Weights of a small GPT-style language model, trained from scratch on English Wikipedia.
Size: 8 layers, width 192, 3 heads of 64 (1 for keys and values), vocabulary 11631, 9.98M parameters.
Architecture: RMSNorm before each block, rotary positions.
Training: a variant of Adam for these matrices, 300M tokens.
MLP neurons of a small language model. Each row is named by its layer, matrix (gate and up: input weights) and neuron, and shows model dimensions 128-191. Each number is 128 + 24 x the weight over its row's rms, rounded and kept within 0 to 255. A neuron's up and down rows have the sign that makes its largest values positive.
After each neuron's rows, "fires on" lists the tokens most often at its 100 highest values on Wikipedia text that the model never trained on.

L3.gate668 [134 138 148 142 148 119 139 147 126 120 116 150 142 149 128  95 138  96 137 142 100 119  94 105 146 167 150 168 143  88 126  92 132 162 137 113 149 132 150 120 125 121 104  98 134  84  95 134 143 113 187 126 134 109 157 124 199 168 132 115 150 137 113 120]
L3.up668 [102 152 135  93 137 134 110 102 114 150 188 156 116 148 137 123 162 133 144  75 155 110 103  97 153 161 141 158 123 121 167 132 123 141 131 136 164 104 136 119 117 129 128 136 124  77  89 114 154 133 143  87 209 128 125 137 144 173 144 120 109 109 156 123]
fires on: " |", " ft", " ", "⁄"

L3.gate515 [126 135 147 124 160 137 176 100 135 172  70 153 133 145 163  95 165 149  95  73 147 141 155  97 101 139 101 113 132 115 101 149 151 123 135 143 115 111 144 123 121 117 108 128 134  92 101 114 118 135 110 137 116  89  97 131  98 135 159  86 152 129 149 164]
L3.up515 [ 51 161 111 143 134 146 143 183 133 140 103 146 124 135 103 105 149 117 113 114 102 130 150 163 158  83 114 138 160 120  99 118 152  54 139  91 103 114 145 127 141 113 138 135 125  97 122 156 133 111  98 167  82 120 140 126 156 123 167 130 134 111 131 127]
fires on: "ak", "ik", "k", "ey", "g"

L3.gate407 [142 127 135 152 155 146 126 123 101 107 118 104 120 160 180 102 132 123 146 135  92 169 155 127 110 109 113 136 108 129 123 142 110  81 106  68 116 144 105 147 126 127 140 129 106 121 124 130 116 106  89 155 134 117 126 145 111 147 118 137 123 120 142 127]
L3.up407 [150 149 144 124 148 136 146 120  84 121 118 109 118 129 164 114 119 153 105 126 112 141 119  96 104 119 178 121 117 139 131 111 162 145  85  78 139 126  83 150 127  99 131 108 123 153 147 170  97 121  93 128 150 136 151 131  71 160 127 137 104 112 133 163]
fires on: "ly", " Website", "er", " more", " them", " ISBN"

L3.gate944 [124 139 146 126 131 123 115 141 112 140 146 144 127 107 157  86 110 119  99 100  72 125 109  90 100 126 183 187  97 106 117 107 118 115 124 148 142 131 132  93 102 118 119  98 111 127 167 138 148 146  81 158 114 104 155 127 141 144 143 162 149  84 155 152]
L3.up944 [125 132 102 130 140 111 151 164 129 148 111 114 103 106 152 172 155 157 126 159 124 153  86 111 179 141 110 169 131 122 129 123 108 124 161 159 107 166  90 149 138 106 131 130 158  88 158 122 151 138 115 166 140 141 120 132 150  99 103 133 160 111 139 117]
fires on: " and", " or", " /", ":"

L3.gate994 [101 148 110  93 116 120 108 141 165  70 185 168 176 155 156 133 116 137  53 144 147 138 144 153 120 137 152 153  64 101  67 104 123 125 125 114 140 135 150 116 100 115 146 155 113 112 117 125 136 138 163 144 129 121  61 151 137 137 160 147  77 100 137 112]
L3.up994 [153 116  87 128 129 133  83 165 105  97 149 143 113 159 131 109 118 133  62 103 141 101 104 146 138 130 154 147  75 116 103 111  73 107 113  94 144 178 116  99 104  92 117 176 159  72 134 130 150 160 166 142 144 135 107 123 136  90 122 124 132 132 146 137]
fires on: " cl", "d", "est", "cl", "c", "190"

L3.gate219 [120 103 124 138 128 162 168 129 120 120 115 151 137 126 137 101 114 138 140 138 160 130 160 148 132  77  64 154 126 153 137 124 163 125 174 118  95 133  88 116 109 125 141 116 160 129 147 149 168 123  98 113 117 125 115 109 142 133 121  88 144 105 126 128]
L3.up219 [147 123 121 122 113 116  92 130 200 115 120 128 113 112 139 171 118 128 175 156  99 126 117 157 170 162  88 155 153 139 130 134 151 114  97 152 133 102 145 135 131 121 134 112  68 135  94 115 114 122 156 133 169 109 126 114  96  92 123 148 115 106 124  60]
fires on: " player", " footballer", "et", ":", "-", "per"

L3.gate672 [152 136 121 134  93 160 115 131 100 160 140 154 127 138 126 159 128 107 129 121 113 114 150 106 103 104 161  95 134 140 144 124 118 110 106  93 137 114  92 118 139 125 139 173 179 119 136 124 157 146 135 117 123 153 181 122 142 116 129 148 150 167 124 122]
L3.up672 [144 151 131 137 141  70 126 112 108  97 128 164 121 161 131 113 119 120  97 118 127 140 108 147 124  80 161 158 121 140 118 106  99 122  97 149 157 132 155 138  93 144 131 136 154 169 151 130 148 167 124 156 173 108 135 105  83  66 108 130 101 122 128 154]
fires on: "ly", "y", "b", "ch", "ab", " down"

L3.gate257 [100 120  62 126 128  90 161 169 104 129 130 151 154 123 127 129 128 151 184 141 145 126 141 123 141 167 134 135 141 177 156 120  93 116 118 101  85 155  97 157 107 124  95 166 117 133 149 156 116 121 133 121  96 134 168 148 169 128  97 141 128 118 138 134]
L3.up257 [175 112 146 117  82 155 111 192 137  99  65 112  92 123 106 143 146 141 136 128 148 119 137 154 126 156 148 129 144 125 134 120 113 130 112 116 188 101 121  86 118 118 106 142 112 158 151 173 158 169 119 158 161 132 123 109 172 104 106 112 117 102 142 160]
fires on: ",", "i", "r", "a"

L3.gate1014 [150 162 100 118 135 125 106 135 144 114 117 159 149 128 155 108 156  79 133 131  99 114 138 147 134 130 155 162 105 109 133 118 148 123 140 145 146 171 124 117 114 130 130 145  88 140 161 133 139 119 163 151 147 116 156 104 156 136  71  85 201 126 132 104]
L3.up1014 [144  96 117 100 143 113  87 135  77 117 136 141 100  94 140 212 160 142 151 122 115  90 140 101 128 153 159 148 108  94 130 137 176 146 127 138 121 127 169 145 114 113 126  92 110 115 145  78 129 141 124 154 131 137 142 120 109 120  91 121 126 154 148 102]
fires on: "\n", "\n\n", ")\n\n", "ount"

L3.gate561 [139 144 150  91 106 160 125 128 156  95 151 144 139 148 122 139 159 127 109 155  63 151 129 101 146 140 127 128 147 109 158 138 123 105 108 146 160 124 140 149 134 136  98 125 182 153 137  96 190 134 125 130  93 156 120 138 102 114 146 151 123 162 124 131]
L3.up561 [ 84  85  95 155 141 135 140 150 112 159  87 152 129 157 153 124 122 133 101 112 118 124 132 112 148 132 114  99 116 114 123  79 121  76 113 121  88 124  88 109 132 164 129 140 140 107 129 104 151  92 135 167 109 128  96 123 123 132 132  97 133 154 112 139]
fires on: " The", " sh", "sc", "iz"

L3.gate41 [169 155 155 153 102 122 121 117 137 191 144 117 119 143 113 109 129 118 132 156 121 122 134 133  82 148 143 112 138 114 125 110 155  98 104 102 132 125 117 126 111 129 136  95 122 106  95 130  57 154 137 146 141 151 115 137 160 119 105  90 111 116 136 123]
L3.up41 [ 72 154  93 160 123 134 126 143 146 118 130  98 102 121 127 137 126 114 167 116 145 117 132 113 156 131 129  91 131 129  99 154 114 110 144 169 141 160 164  82 110 123  80 123 106 119  96 111 120 135 154 111 143 155 139  99 111 148 129 126 127 153 157 166]
fires on: " |"

L3.gate123 [103 133 153 150  94 160  87  93 121 105 167 184 164 138 148 137 119 129  78 160 130 145 151 109 119  98 146  99 165  94 101 140 129 141 110 127 170 178 133 173  81 103 130 118 149 134 123 149 135  96 144  99 140 140  85 145 145 145 146 140 135 103 115 113]
L3.up123 [182 159  95 118  96 109 131 135 104 126 127 159 136 105 115 130  95 139 148 136 139 107 129 133 138 109 140 113 115 146 147 142 143  97 130 145 147 128 179 163 150 158 147 123  97 124 125 178 136 119 123 145 160 133 118 110 130 107 104 100 157  80 164 108]
fires on: "en", "i", "ti", "s"

L3.gate232 [113 135 110 129  98 139 113 116 104 112 163 153 156 124 110  90 132 127  89  77 129 131 126 125 125 137 137 121 124 112 153  65 121 132 119 125 178 135 141  88 137 139 146 127 117 140 104 143 164 133 125  96 112 128 146 160 160 128  90 107 117 156 168 160]
L3.up232 [115 113 133  96 142 145 113 164 106 184 125 132 110 107 107 154  91  80 152 129 160 126 129 142 145 121 140 106 115 121 113 105 160 102 120 117 139  96 148 134 137 109 118 140  95 132  71  93 113 119 137 111  92  72 102 128 160  53  98  83 165 156 118 140]
fires on: " there", " There", "ic", "at", "ad", "in"

L3.gate248 [177 124 129 130 154 202 145 133 116 137 116 139 133 124 170 134 151 146 141 125 158 145  79 100 152 144  92 146 109 116 125 145 121  92 178 104 188 141 103 121 138  99  87 116 106 139 110 140 130 104  90 115 114 112  84 130 134 164 103 127  92 144 123  82]
L3.up248 [155 120 153 121 106 142 134 161 145 102 152 116 132 119 102 115 106 133 159 131 122 156 125 113 115 148  91 176 108 155  77 170  89 118 119 107 166 100 132 132 148 163 112 144  91 128 130 159 136 157 118 190 147 126 146 110 155 128 142 143 132 119 133 140]
fires on: "a", ".", "ot", "'", "ire", "z"

L3.gate153 [141 158 100 130 114 109 130 125  95 108 161 112 129 135 124 132 119  74 180 147 110  97 112 127 153 179 124 116 144 107 134 138 176 143 135 148 148 108 136 136 104 192 145  93 134 124 128 168 117 106 124 137 109  70 150 119  85 134  79 160 153 111 137 121]
L3.up153 [125 142 139 133 148 120 115 108 121 116 112 145 101 126 158 147 157 153 144 102 170 108 181 105 129 119  90 120 118 110 149 103 142 119 175 153 141 140 153 119 105 102 140 128 153 182  74 136 119 132 149 116 106 142 115 114  89 120 129 143 140 151 120 134]
fires on: " works", " work", " rules", " issues", " projects", " books"

L3.gate516 [153 113 124 101  65 151 137 142 153 145  97  86 131 122 113 152 165 126 158 132  84 134 133 128 141  79 112 149 155 121  95 113 119 124 177 120 146 152 128 171 114 116 149 129 137 102 142 124 129 124 165 175 132 119 135 164  97  86  81 159 191 152 126 116]
L3.up516 [136 109  80 121 148 140 126 113  96  95 171 143 101  98 107 144 113 137  98  98 134 172 143 124 147 161 156 120 126 111 158  86  76 109  96 131 139  93 145 161 170 106 152 159 146 145 146 114  64 122 142 140 149 124 165 147 133 101 147 115 112 169 139 157]
fires on: " but", "196", "\n\n", " and", "188"

L3.gate658 [179 161 114 144 147 158 145 137  65 113  90 179 107 112 141  70 166 146 101 114 152 142 169 145 104 133 143 132  72 131 157 132 136  84 104 111 124 140 133 140 120 109 109 128 135 160 129  95 114 144 109 161 164 132 170 138 165 132 151 142 150 170 118 131]
L3.up658 [131 126 141 127 147 113 135 128 132 148 141 157 138 117  97 127 144 103 127 139 113  80 140 141 136 118 101 127 138 139 114 103 138 109 159 112  95  95  88  93 128 122 137 120 122  92 153 125 152 125 170 175 162 160 141 120 123  93 119 149 171 109  94 113]
fires on: " as", "as", "n", "l", " "

L3.gate340 [109 108 137 107 114 140 165 108 155 109 175 134 122 116 147 118 145 118 145 172 108  98 104 141 120 116 134 124 141 154 103 103 194 152 154 143 115 112 180 135  98 158 128 136 150 150 130 100  97 104 130 141 146 120 131 123 149  79 127 117 163 124 110 114]
L3.up340 [142  90 163  85 113 147 144 134 112 137 131 162 160 133 127 151 135 108 122 172 131 122 125 125 126 133 119 124  95 142 114 122 173 123 168 172  97 120 115 140 104  97 138 143 117 133  98 115 149 129 152 120 129 126 155 129  90 106 109 133 167 173 147 147]
fires on: " Ad", "ub", "Ad", "and", "eb", " Sub"

L3.gate374 [119 151 107 132 151  94 120 153 130 145 101 153 140  69 115 160 131 179 167 128  75 106 183  89 114 116 136 110 102 121 140 141 119 134 148 106 110 119 123 138 149 145 122 115 123 102 153 136 118  94 106 147 139 125  89 147 131 114 129 162 164 123 163 155]
L3.up374 [110 124 131 115 140 123  94 119 109 146 139 155 132 137 121 126 121 159 125 131  88 148 154 174  89 132 155 135 144 108 120 168 160 159 125 138 131 119 150 129 170 124 176  91 142 139 135 153  80  99 106 148  69 129 116 134  99 139 110 167  88  75 149 146]
fires on: "om", "y", "oc", "um", "am", "ome"

L3.gate878 [142 137 147 155 112 141 140 150  93 136 121 124 149 138 168 136  97 117  91 136 126 104 149 127 122 122  96 129 138 121 153 103  79 123 137 123 124 107 142  75 131 143 137 144 109  91 157 142 121 132  91 143 109 108 133 140 125  87 160 163 159 118  73 157]
L3.up878 [122 135 130 125 150 117 121 130 116 140 133 115 118 102 149 158 138  95 115 151 129 111  79 123 186 115 138 138 146 161 146  91 118  95 125 128 125 138 153 128 185 150 164 117 122 124 111 123 129 117 131 115  94 144 128 127 140 138 147 125 112 139 110 112]
fires on: "m", "em", "w", "oper", "ul"

L3.gate383 [110 173 176 104 152 135 128  93 133 137 115 151 121 109 134 129 156 139 112 110 109 133 152 110 123 148 105 102  97 166 126 108 155 125 126 119 106 144 100 150 140 117 114 166 144 140 131 110 114 144 149 165 148 100 134 142 162 151 153 125 124 184 145 116]
L3.up383 [131 118 143 115 101  82  94 105 111 130 133 122 128 127  94 153 134 151 169  91 116 140  97 126 129 113 104 160 157 114 142 151 155 149 176  89 167 123 130  83 125 159 172  92  78 143 124 131  81 128 123 165 137 100 135 158 135 133 129 136 122  77 133 150]
fires on: " with", " had", "ig", " have", "W"

L3.gate752 [160 154 183 137 112 116 134 126 133 114 133 146 138 114  92 130 164 145 117 130 106 132 110  94 145  96 119 138 141 166 140 102 106 130 134 104 134 146 118 125 116 137 142 133  92 186 116 117 138 108 170 138 148 120 112 145 139 141 149 123 173 115 158 129]
L3.up752 [ 92 120 102 141  76 117 128 107 143 117 132 147 135 109 129 153 160 120 135 127 117 149 187 124  86 105 142 144 171 112 134 101 157 132 116  81 150 140 107  87 137  97 137 130 122 138 130 139 153 172 136  87 105 138 116 127 122 140 123 150 118 176 114 143]
fires on: ",", "per", " come", "x", "sc"

L3.gate868 [128 108 122 119 145 109 126 114 143  95  89 119 106 133  65 152 119 173 149 119 145 158 143  95 132 152 122 129 108 109  82 118 185 105 122 125 128  93 121 128 124 122 126  82  92  82  87 133 166 127 112 107 167 185 147 130 124 123  75 125 137 122 102 128]
L3.up868 [135 137  61 151 125 113 144 143  96 105 135 143  98  52 142 148 139 179 175 111 142 114 144 133 142 144 104 162  96 117 118 131 147 165  93 144 133  91 121 100 121 157 124 117 111 124 142 119 138 112 116 103 147 177  80 107 102  99 140 157 101 126 109 133]
fires on: ")", "p", "ol", "et", " in", ":"

L3.gate1002 [171 174 141 118 106 119 131 105 124  78 113 142 125 136 109 155 112 131 131 155  86 148 147 162 112 121 133  95  56 137 130 165 103 113 149 148 138 113 145  91  77 129 151 146 164 131 106 110 102 111 102 164 105 148 138 161 131 144 128 149 118 158 101 106]
L3.up1002 [151 104 162 148 191 139 117 136 119  88 140 100 140 144 140 147 105  93 144  96  82 129 167 116 127 126 136 129 104 154 157 117 125 132 138  98 105 109 115 112 143  83 154 123 123 149 170  78 107 126 123 177 112 112  99 124 119 161 125  96  98 137 121 134]
fires on: " ", " k", " was", " be", "ais", "as"

L3.gate100 [ 99 166 133  88 159 151 144 112 159 105 129 152 135 119 120 143 122 124 116 157 103 137 105 159 132  88  98 119 152 164 123 131 124 164 106 131 134  90 140 130 108 113 140 112 130 100 139 128 107 130 119 154 102 146 148 156 128 158 141 105 142 108 156 138]
L3.up100 [ 95 167 157 109 112 108 158  64 124 106 131 154 168 123 133 117 126 123 144  95 183 123 128 117  91 131 114 121 122 130 158 172 119 156 187  97 108  80 141 159 105  80 125 151 138 135  73 139 111  88 147 137 126 107 101 122 126 134 128  77  86 136 134 175]
fires on: "202", "y", " Turnout", "ay"

L3.gate991 [122 116 127 147 101 129  63 125 122 101  97 147 146 126 150 123 129 159 127 126  79 128 113 119 101 104 117  96  90 165 144 149 148 104 139  69 137 133 108 129 118 135 158 169 175 138  92 138 149 124 161 145  73 125 131 146 163  88 154 173 154 154 138 140]
L3.up991 [125 124 140 151 132  79 125 110 108 114 128 155 166 117 124 108 143 170 112 103 130 120 124 102 130  57 117 141 133 139 146 126 102 122 146 122 124 121 102 102 117 117 101 149 152 116 130 153  92 144 124 125  81 107 112 143 176 158 151 107 137  80 103 101]
fires on: " an", "–", " remained", "st", "d", " took"

L3.gate351 [118 116 141  86 174  71 114 109 124 121 116 162 138 155 161  85 135 128 142 119 127 139 165  99 127 115  98 109 155 112 138 124 119 122 137 134  95 130 151 101 130  94 141 170 171 125 105 116  98 158 115 119 121 160 125 156 124 128 114  80 124 148 150 124]
L3.up351 [126 126  91 117 121  81 142 143 187 132 169 136 145 138  99 109 125 148 124  75 103 124 140 136 103 134 127 105 124  99 122 128  98  91 109 121 137 110 116 125 107 130 139 131  95 106  95 139 126 154  78 158 109 137 118 177 130 114  97  99 161 101 123 106]
fires on: "|", " |\n\n", " =\n\n", "=", " reached"

L3.gate18 [ 89  87  99  95 122 110 135 126 127  60 168 149 147 111 180 145  71 139 120 146 145 117 121 128 132 124 160 155 151 107  92 157 110 163 148 122 140  90 175 147 133 105 143 161 136 125 129 136 146 113  91 105 130 115  52 120 102 134 166 133 122 167  71 119]
L3.up18 [148  95 158  86 171 143 150 130 115 114 107 135 142  74 162 132 141 122 160 119  96 121 109 115 120 161 104 131 122 102 144 131 149 149 124 108 116 173 117 136 101 129 132  95 154 137 154 136 134 131 147 155 140 151 129 129  86 153 151 126 104 124 111 134]
fires on: "e", "on", "te", "se", "un", "ere"

L3.gate758 [114 156 149  72 171 133 120 104  95 117 123 155 153 158  94 153 119 123 155 126 163 135 107 139 110 130 143  86 120 118 143 164 149  84 140 124 159  96 102  79 118 152 121 125 159 177 102 136 125 127  97 102 100 119 117 132 115 126 118  91 108 125 140 139]
L3.up758 [135  97 118 134 131 140 144 144  73 198 160  98 115 126 140 138 137 101 114 165 108 149 124 118 138 130  97 125 142 110 144 112  96 117 134 145  97 133 129 155 146 126 129  88  93 157 131 171 128 107 115 121 138 146 128 131 140 117 140 140 126  88 142 120]
fires on: ".", ")", " Part"

L3.gate240 [135 152 135 128 117 122 139 104 130 167 141 135 114 136 170  84 123 116 115 138  93 135 119 140 133  77 121 108 132 136 180 104  93 140 114 154 140 142 114  97 107 153 148 134 145 113 126 141 138 128 114 143 129 139 127 134 113 182 105  80 142 127 101  88]
L3.up240 [ 95 147 117 172 111 124  96 128 133 138 115 130 110 142 203 134 122  94 141 130 112 146 150  97 169 111 125 115 144 101 144 138  91  93 116 110 106 146 152 139 135 151 137 144 113 138 121 148 136 100  96 108  96 100  88 131 124 141 153 141 158 114 121 169]
fires on: " more", " they", "ing", " too", " St", "ick"

L3.gate559 [118 120 153 121 113 157 158 147 134 147 100 128 156 134 129 186  97 120 120 114 139 137 153 135 140 133 125 145 125  99 144  95 128 121 118  99 122 124 102 136 120 107 132  71 182 127 135 187 191 124 168 162 159 131 133 116 149 122 139 127 219 146 104  97]
L3.up559 [148 113 112 125  93  80  79 152 107 136 109 103 131 137 126 155 120 173 153  89 134 120 106 128 116 129 147 127 107 113 122  85 131 139 124 123  93 132 121 128 136 128  96 103 123 139 101 164 153 134 150 143 159  81 101 122 160 148 145 138 164  84 120 144]
fires on: "4", "ol", "200", "et", "8"

L3.gate28 [117 122 134 128 103 147 126 129 135 125 130  91 139 162 110 140  98  95 125 151 147 122 107 116 152 124 108 117 103 150 145 134 126 111 180 112 105 172 147 117 165 151 158 121 119 134  86 117 130  74 150 133  94 136 110 133 138 128  95 140 159 120 115 136]
L3.up28 [103 116 152 121 170  96 162 147  90 119 155 126  84 133 115  91 120 108  97 133 149 142 131 121  96 100 162 116 130 180 109 134 143 119 157 156 154 110 130 105 128 131 136 143 152 170  90 140 137 100 141 111  87 100 134 146 138 126 123 121 114 154 122 113]
fires on: " $", " just", "$", "ire", " estimated"

L3.gate145 [132 126 161 143  91 120 134 182 138 139 122 152 160  99  93 123 128 123 139 120 141 146 136 125 113 114 115 151 136 164 178 136 137 100 139 112 113 110 119 110 124 154 114 138 111 109 125 131 128  91 114 174 152 189  91 152 138  64 129 157 145 140 121 140]
L3.up145 [128 169 137  83  89 152 125 160 173  82 119 151 105 123 147 159 130 104 131 153 117 121 141 127 121 141 141 138  93 152 154 111  99 124 126 119 129 142 113 130 130  54 128 115 100  99 159  92  96 108  79 125 104 103 118 135 157 122 125 135 125 115 165 114]
fires on: ","

L3.gate27 [128  99 160 136 134 126 116 159 132 143  47 124 104 151 139 183 132 133 115 120  76 147 123 115 160 141 132 134 170 148 169 165 152  93 121  99 113 165 118 143 106 113 155 136 157  91 177 128 143 110 147 127 120 129 110 157 166 139 110 147 147 169  82  96]
L3.up27 [168 112 144 125 151 116 137 115 167 120  98 173 123 128  88 149 134 158 102 132 115 156 134 177 148 111 133 123 124 126 127 149  97 114 114 125 124 117 155 103 168 116 154 101 112 104 165  97 133  64 103 131 139 100 135 152 117 127 105 107 140 121  91  87]
fires on: ","

L3.gate502 [137 130 140 131 134 123 128 146 117 116 128  71 108 136 111 132 137 149 104 152 135 179 141 128 119 136 138 118 113 141 149 116 113 110 124 144 142 113 163 145 125 172 112 125 149 121  98 101 123 135  99 175 155 170 133 143 155 182 140 138 174 161  61  98]
L3.up502 [111 157 106 103 159 104 126 127 123  97 165 140 135 138 155 115 168 139 134 178 135 134 150 106 101 119 119 144 170 141 144 108 133 102 109 161 150 131 164 119 105 135 125 134 125 152 112  91 169 127 169  95 128 168  88 144 150 149  94 151 123 145 100 148]
fires on: " |", "'s", "am", " |\n", " by", "od"

L3.gate503 [118 130 108 123 124 145 110 100 134 102 116 166 147  87 145 153 123 147  86 122 158 140 150 120 136 103 140 139  90  97 137 161 162 102 132 114 173 133 150 134 104 129 135 109 125 140 144 155 120 130 147 141 126 120 125 114 153 112 151 149 118 147 156 114]
L3.up503 [140 122 146  87  99 129 120  77 120 106 149 129 165 109 154 168 113 118 128 123 104  84 122 137 136 119 121 149 146 127 142 139 130 130  98 115 189 109 163  98 129 126 114  75 136 119 129 150 117 149 130 125 130 103 102 149 142 155 115  94 164  95 136 170]
fires on: "s", "i", "ung", "ens"

L3.gate441 [101 159 152 151 108 127 124  77 157 147 141 147 145 162 142 103 136 139 154 104 126  91 123 132  43 110 125 177 144 130  86 120 179 136 149 132 107  97 132  87 130  98 131  87 106  96 133 165  92 123 122 125 133  85 142 125 129 103 131 135 134 135  76 184]
L3.up441 [133 158 141 148 123 118 145 126 125 136 147 136 110 136 147 104 125 161  89 128 115  99 135  99 120 130 154 143 100 149  99  91 141 115 109 149 135 130 127 128 125 128 110 113  95 112 126 157 131 164 118 153  86  96 103 141 183 145 133 118 138 139 150 123]
fires on: ")", "°N", "family", "r", " Genus", "ip"

L3.gate992 [166 115  97 122 116 141 165 124 142 150 139  89 153 143 110 148 140  83 124 135 133 147 137 124 134 112 113 174 172 107 144 117 170  85 176 118 139 116  90 115 160 115 124 129 100 106 144 119 132 157 130 140 137 118 111 113 139 152 115 136 177 122 104  96]
L3.up992 [153 169 144 172 130 121 120 129 114 127 147 112 117  94 140 134 114 106  97 133 101 162 135 116  98 148 131 115 118 112 109 104 136 101 133 136 148 130 127 125 143 167 156 121  76  98 143 126  91 166  92 141 182 150 152 131 140 129 169 158  95 103 157 137]
fires on: " p", "n", "t", "j", "ap"

L3.gate418 [149 157 131 124 115 153  92 116 108 141 122 134 180 108  94  93 141  90 118 125 136  94 147 166 120 155 118 149 133 121  85 132 169 137 144 123 138 147 104 148  99 118 116 132 178  80 117 133 140 101 136 127 124 155 125 149 136 135 126 149 130  80 120 109]
L3.up418 [149 127 113 140 139 160 125 116 123 127 127 169 109 122 108 112 124  87 136  43 121 110  75  89 104 180 125 149 143 135 126 126 161 146 168 109 148 127  98 115 139 111 141 134 154 136 122 107 158 133 156 138 148 121 151 150 131 148 135 154  85 135 105 116]
fires on: " de", " van", "g", "i", "ill"

L3.gate1006 [128 126 101 145  85 143 100 127  77 121 164 114 175 124 113 107 123 101 167 143 161 141 133 104 101 138 130 153 117 152 116 108 120 170 122 107 125 192 155  98 104 160 147 124 105 154 140 163 150 107  89 136  92 116 140 173 115 124 123 123 132 123 143  65]
L3.up1006 [135 115  96 133 117 126  91 141 103 106 125 110 153  99 157 129 178 124 137 114 148  92  85 112 143 101  98 139 108 104 136 182 119 146 122 176 132 125 123 167 127 122 122 114 129 117 159 122 137 102 126 132 116 124 118 178 169 105 152 152 153 137 192 134]
fires on: " |\n", " |\n\n", "\n\n", ")\n\n"

L3.gate206 [134 161 122 101 127 101 118 122 104 115 176 133 131 131 141  74 133 121 138 127 191 105 143 159 124 156 115 138 105 161  93 133  96 119 107 158 164  99 164 147 140 112 139 104 125 128 120  81 154  87 163  76 111 124 105 126 173 137 120 117 120 117 106  98]
L3.up206 [105 115 119 128 118  76 145 140 173 135 115  89 142  99 124 170 151 138 139 129 167 124 120 135 143 152 122 161 145 158 143 103 112  98 147 123 151 113 149 166 146  73 151 133 109  63 160  98 119  95 153 150 124 113 167 143 167 122 111 125 121 106 144 116]
fires on: ":", "ad", " /", "c", "it", "ic"

L3.gate642 [123 124 129  95 156 151 161 141 135  92 129  86 155 117 120 123 110 145 123 131 111 176 116 104 171 136 124 129 136 124 116 145 121 146 165 117 143 132 144 116 133  75 124  85 109 123 106  90 162 183 123 139  97 159 102 116 122 156 143 125 109 140 114 141]
L3.up642 [123 155 118 137 123 117 164  92  90 139 117 136 161 157 152 110 137 113 162 149 126 119 156 102 163 123 130 142 129 165 136 164  93 124  93 157 153  81 115 160  93 142 132 111 138 145 131 175 113 138  85 139 131 125 102 121 107 119  98 107 176 163 170 168]
fires on: "el", "ing", "es", "ens"

L3.gate384 [ 96 115 128 174 119  84 122 153 103 161 112 122 152 133 176 139  97 122 119 129 149 132 117 132 126  94  79 109 149 132 153 121 105 130 116 128  70 125 125 125 112  97 131 124  86 141 117 136 130 159 128 117 144 131  97 135 102 124 144 180 147 137 150 120]
L3.up384 [163 123 106 149 104 118  97 177 134 106 145 157 110 123 144 104  52 115  95 104 152 132 165 123 124 167 158  87 103 115 103 108 152 112 188 148  79 180 135 144 164 117 148  98 125 114 138 161  77 132 145 132 140 129 111 126 162 145 168 108  96 152 134 117]
fires on: "el", " all", " of", "em", " All", " treat"

L3.gate341 [148 148 164 151 113 103 155 118 119  95 136 158 132 142 158 127 153 188 108 120 126 115 125 147 118  87  49 121 128 137 118 150  99 113 130 126 165 137 107 116 140 147 231 161 138 153 136 146 128  75 140 112 101 142 110 136 132 155  98 111 154 130 125  69]
L3.up341 [136 116 125 125 118 101 113 147 135 138 125 143 128 136 107 101 116 154 121 101 157 114  73 145 108 149 110 111 113 178 146 139  95 171 103 166 125 124  88 113 133 147 144 150 106 175 133 163  89 121 125 124 156 149 155 106 129 130 114 128  88  98 132 124]
fires on: "er", "°E", "ler", "ly", "ome", "°W"

L3.gate326 [168 126 115 168 138 112 129 155 136 143 178 149  83 137 144 122 194 127 187  94 142 114  85 153  98 102 120 105 131  94 118 124 165  78 153 165  85 139 124 150 105 163 114 108 122 153  94 136 142 133 130 128 108  98  89 118 148  97 130 138 184 157 102 133]
L3.up326 [130 110 138 110 148 134 124 111  99 152 122 112 108 105 163  66 152 156 121 103 155 157 125 145 138  98 153  94 127 150 104 100 174  72 112 143 135 122 145 128  89 137 133 119 139 170 146 114 131 152 128  79 137 121 121 139 116  77 136 145 172 123 148 119]
fires on: " Ad", "201", " th", "Ad", " En"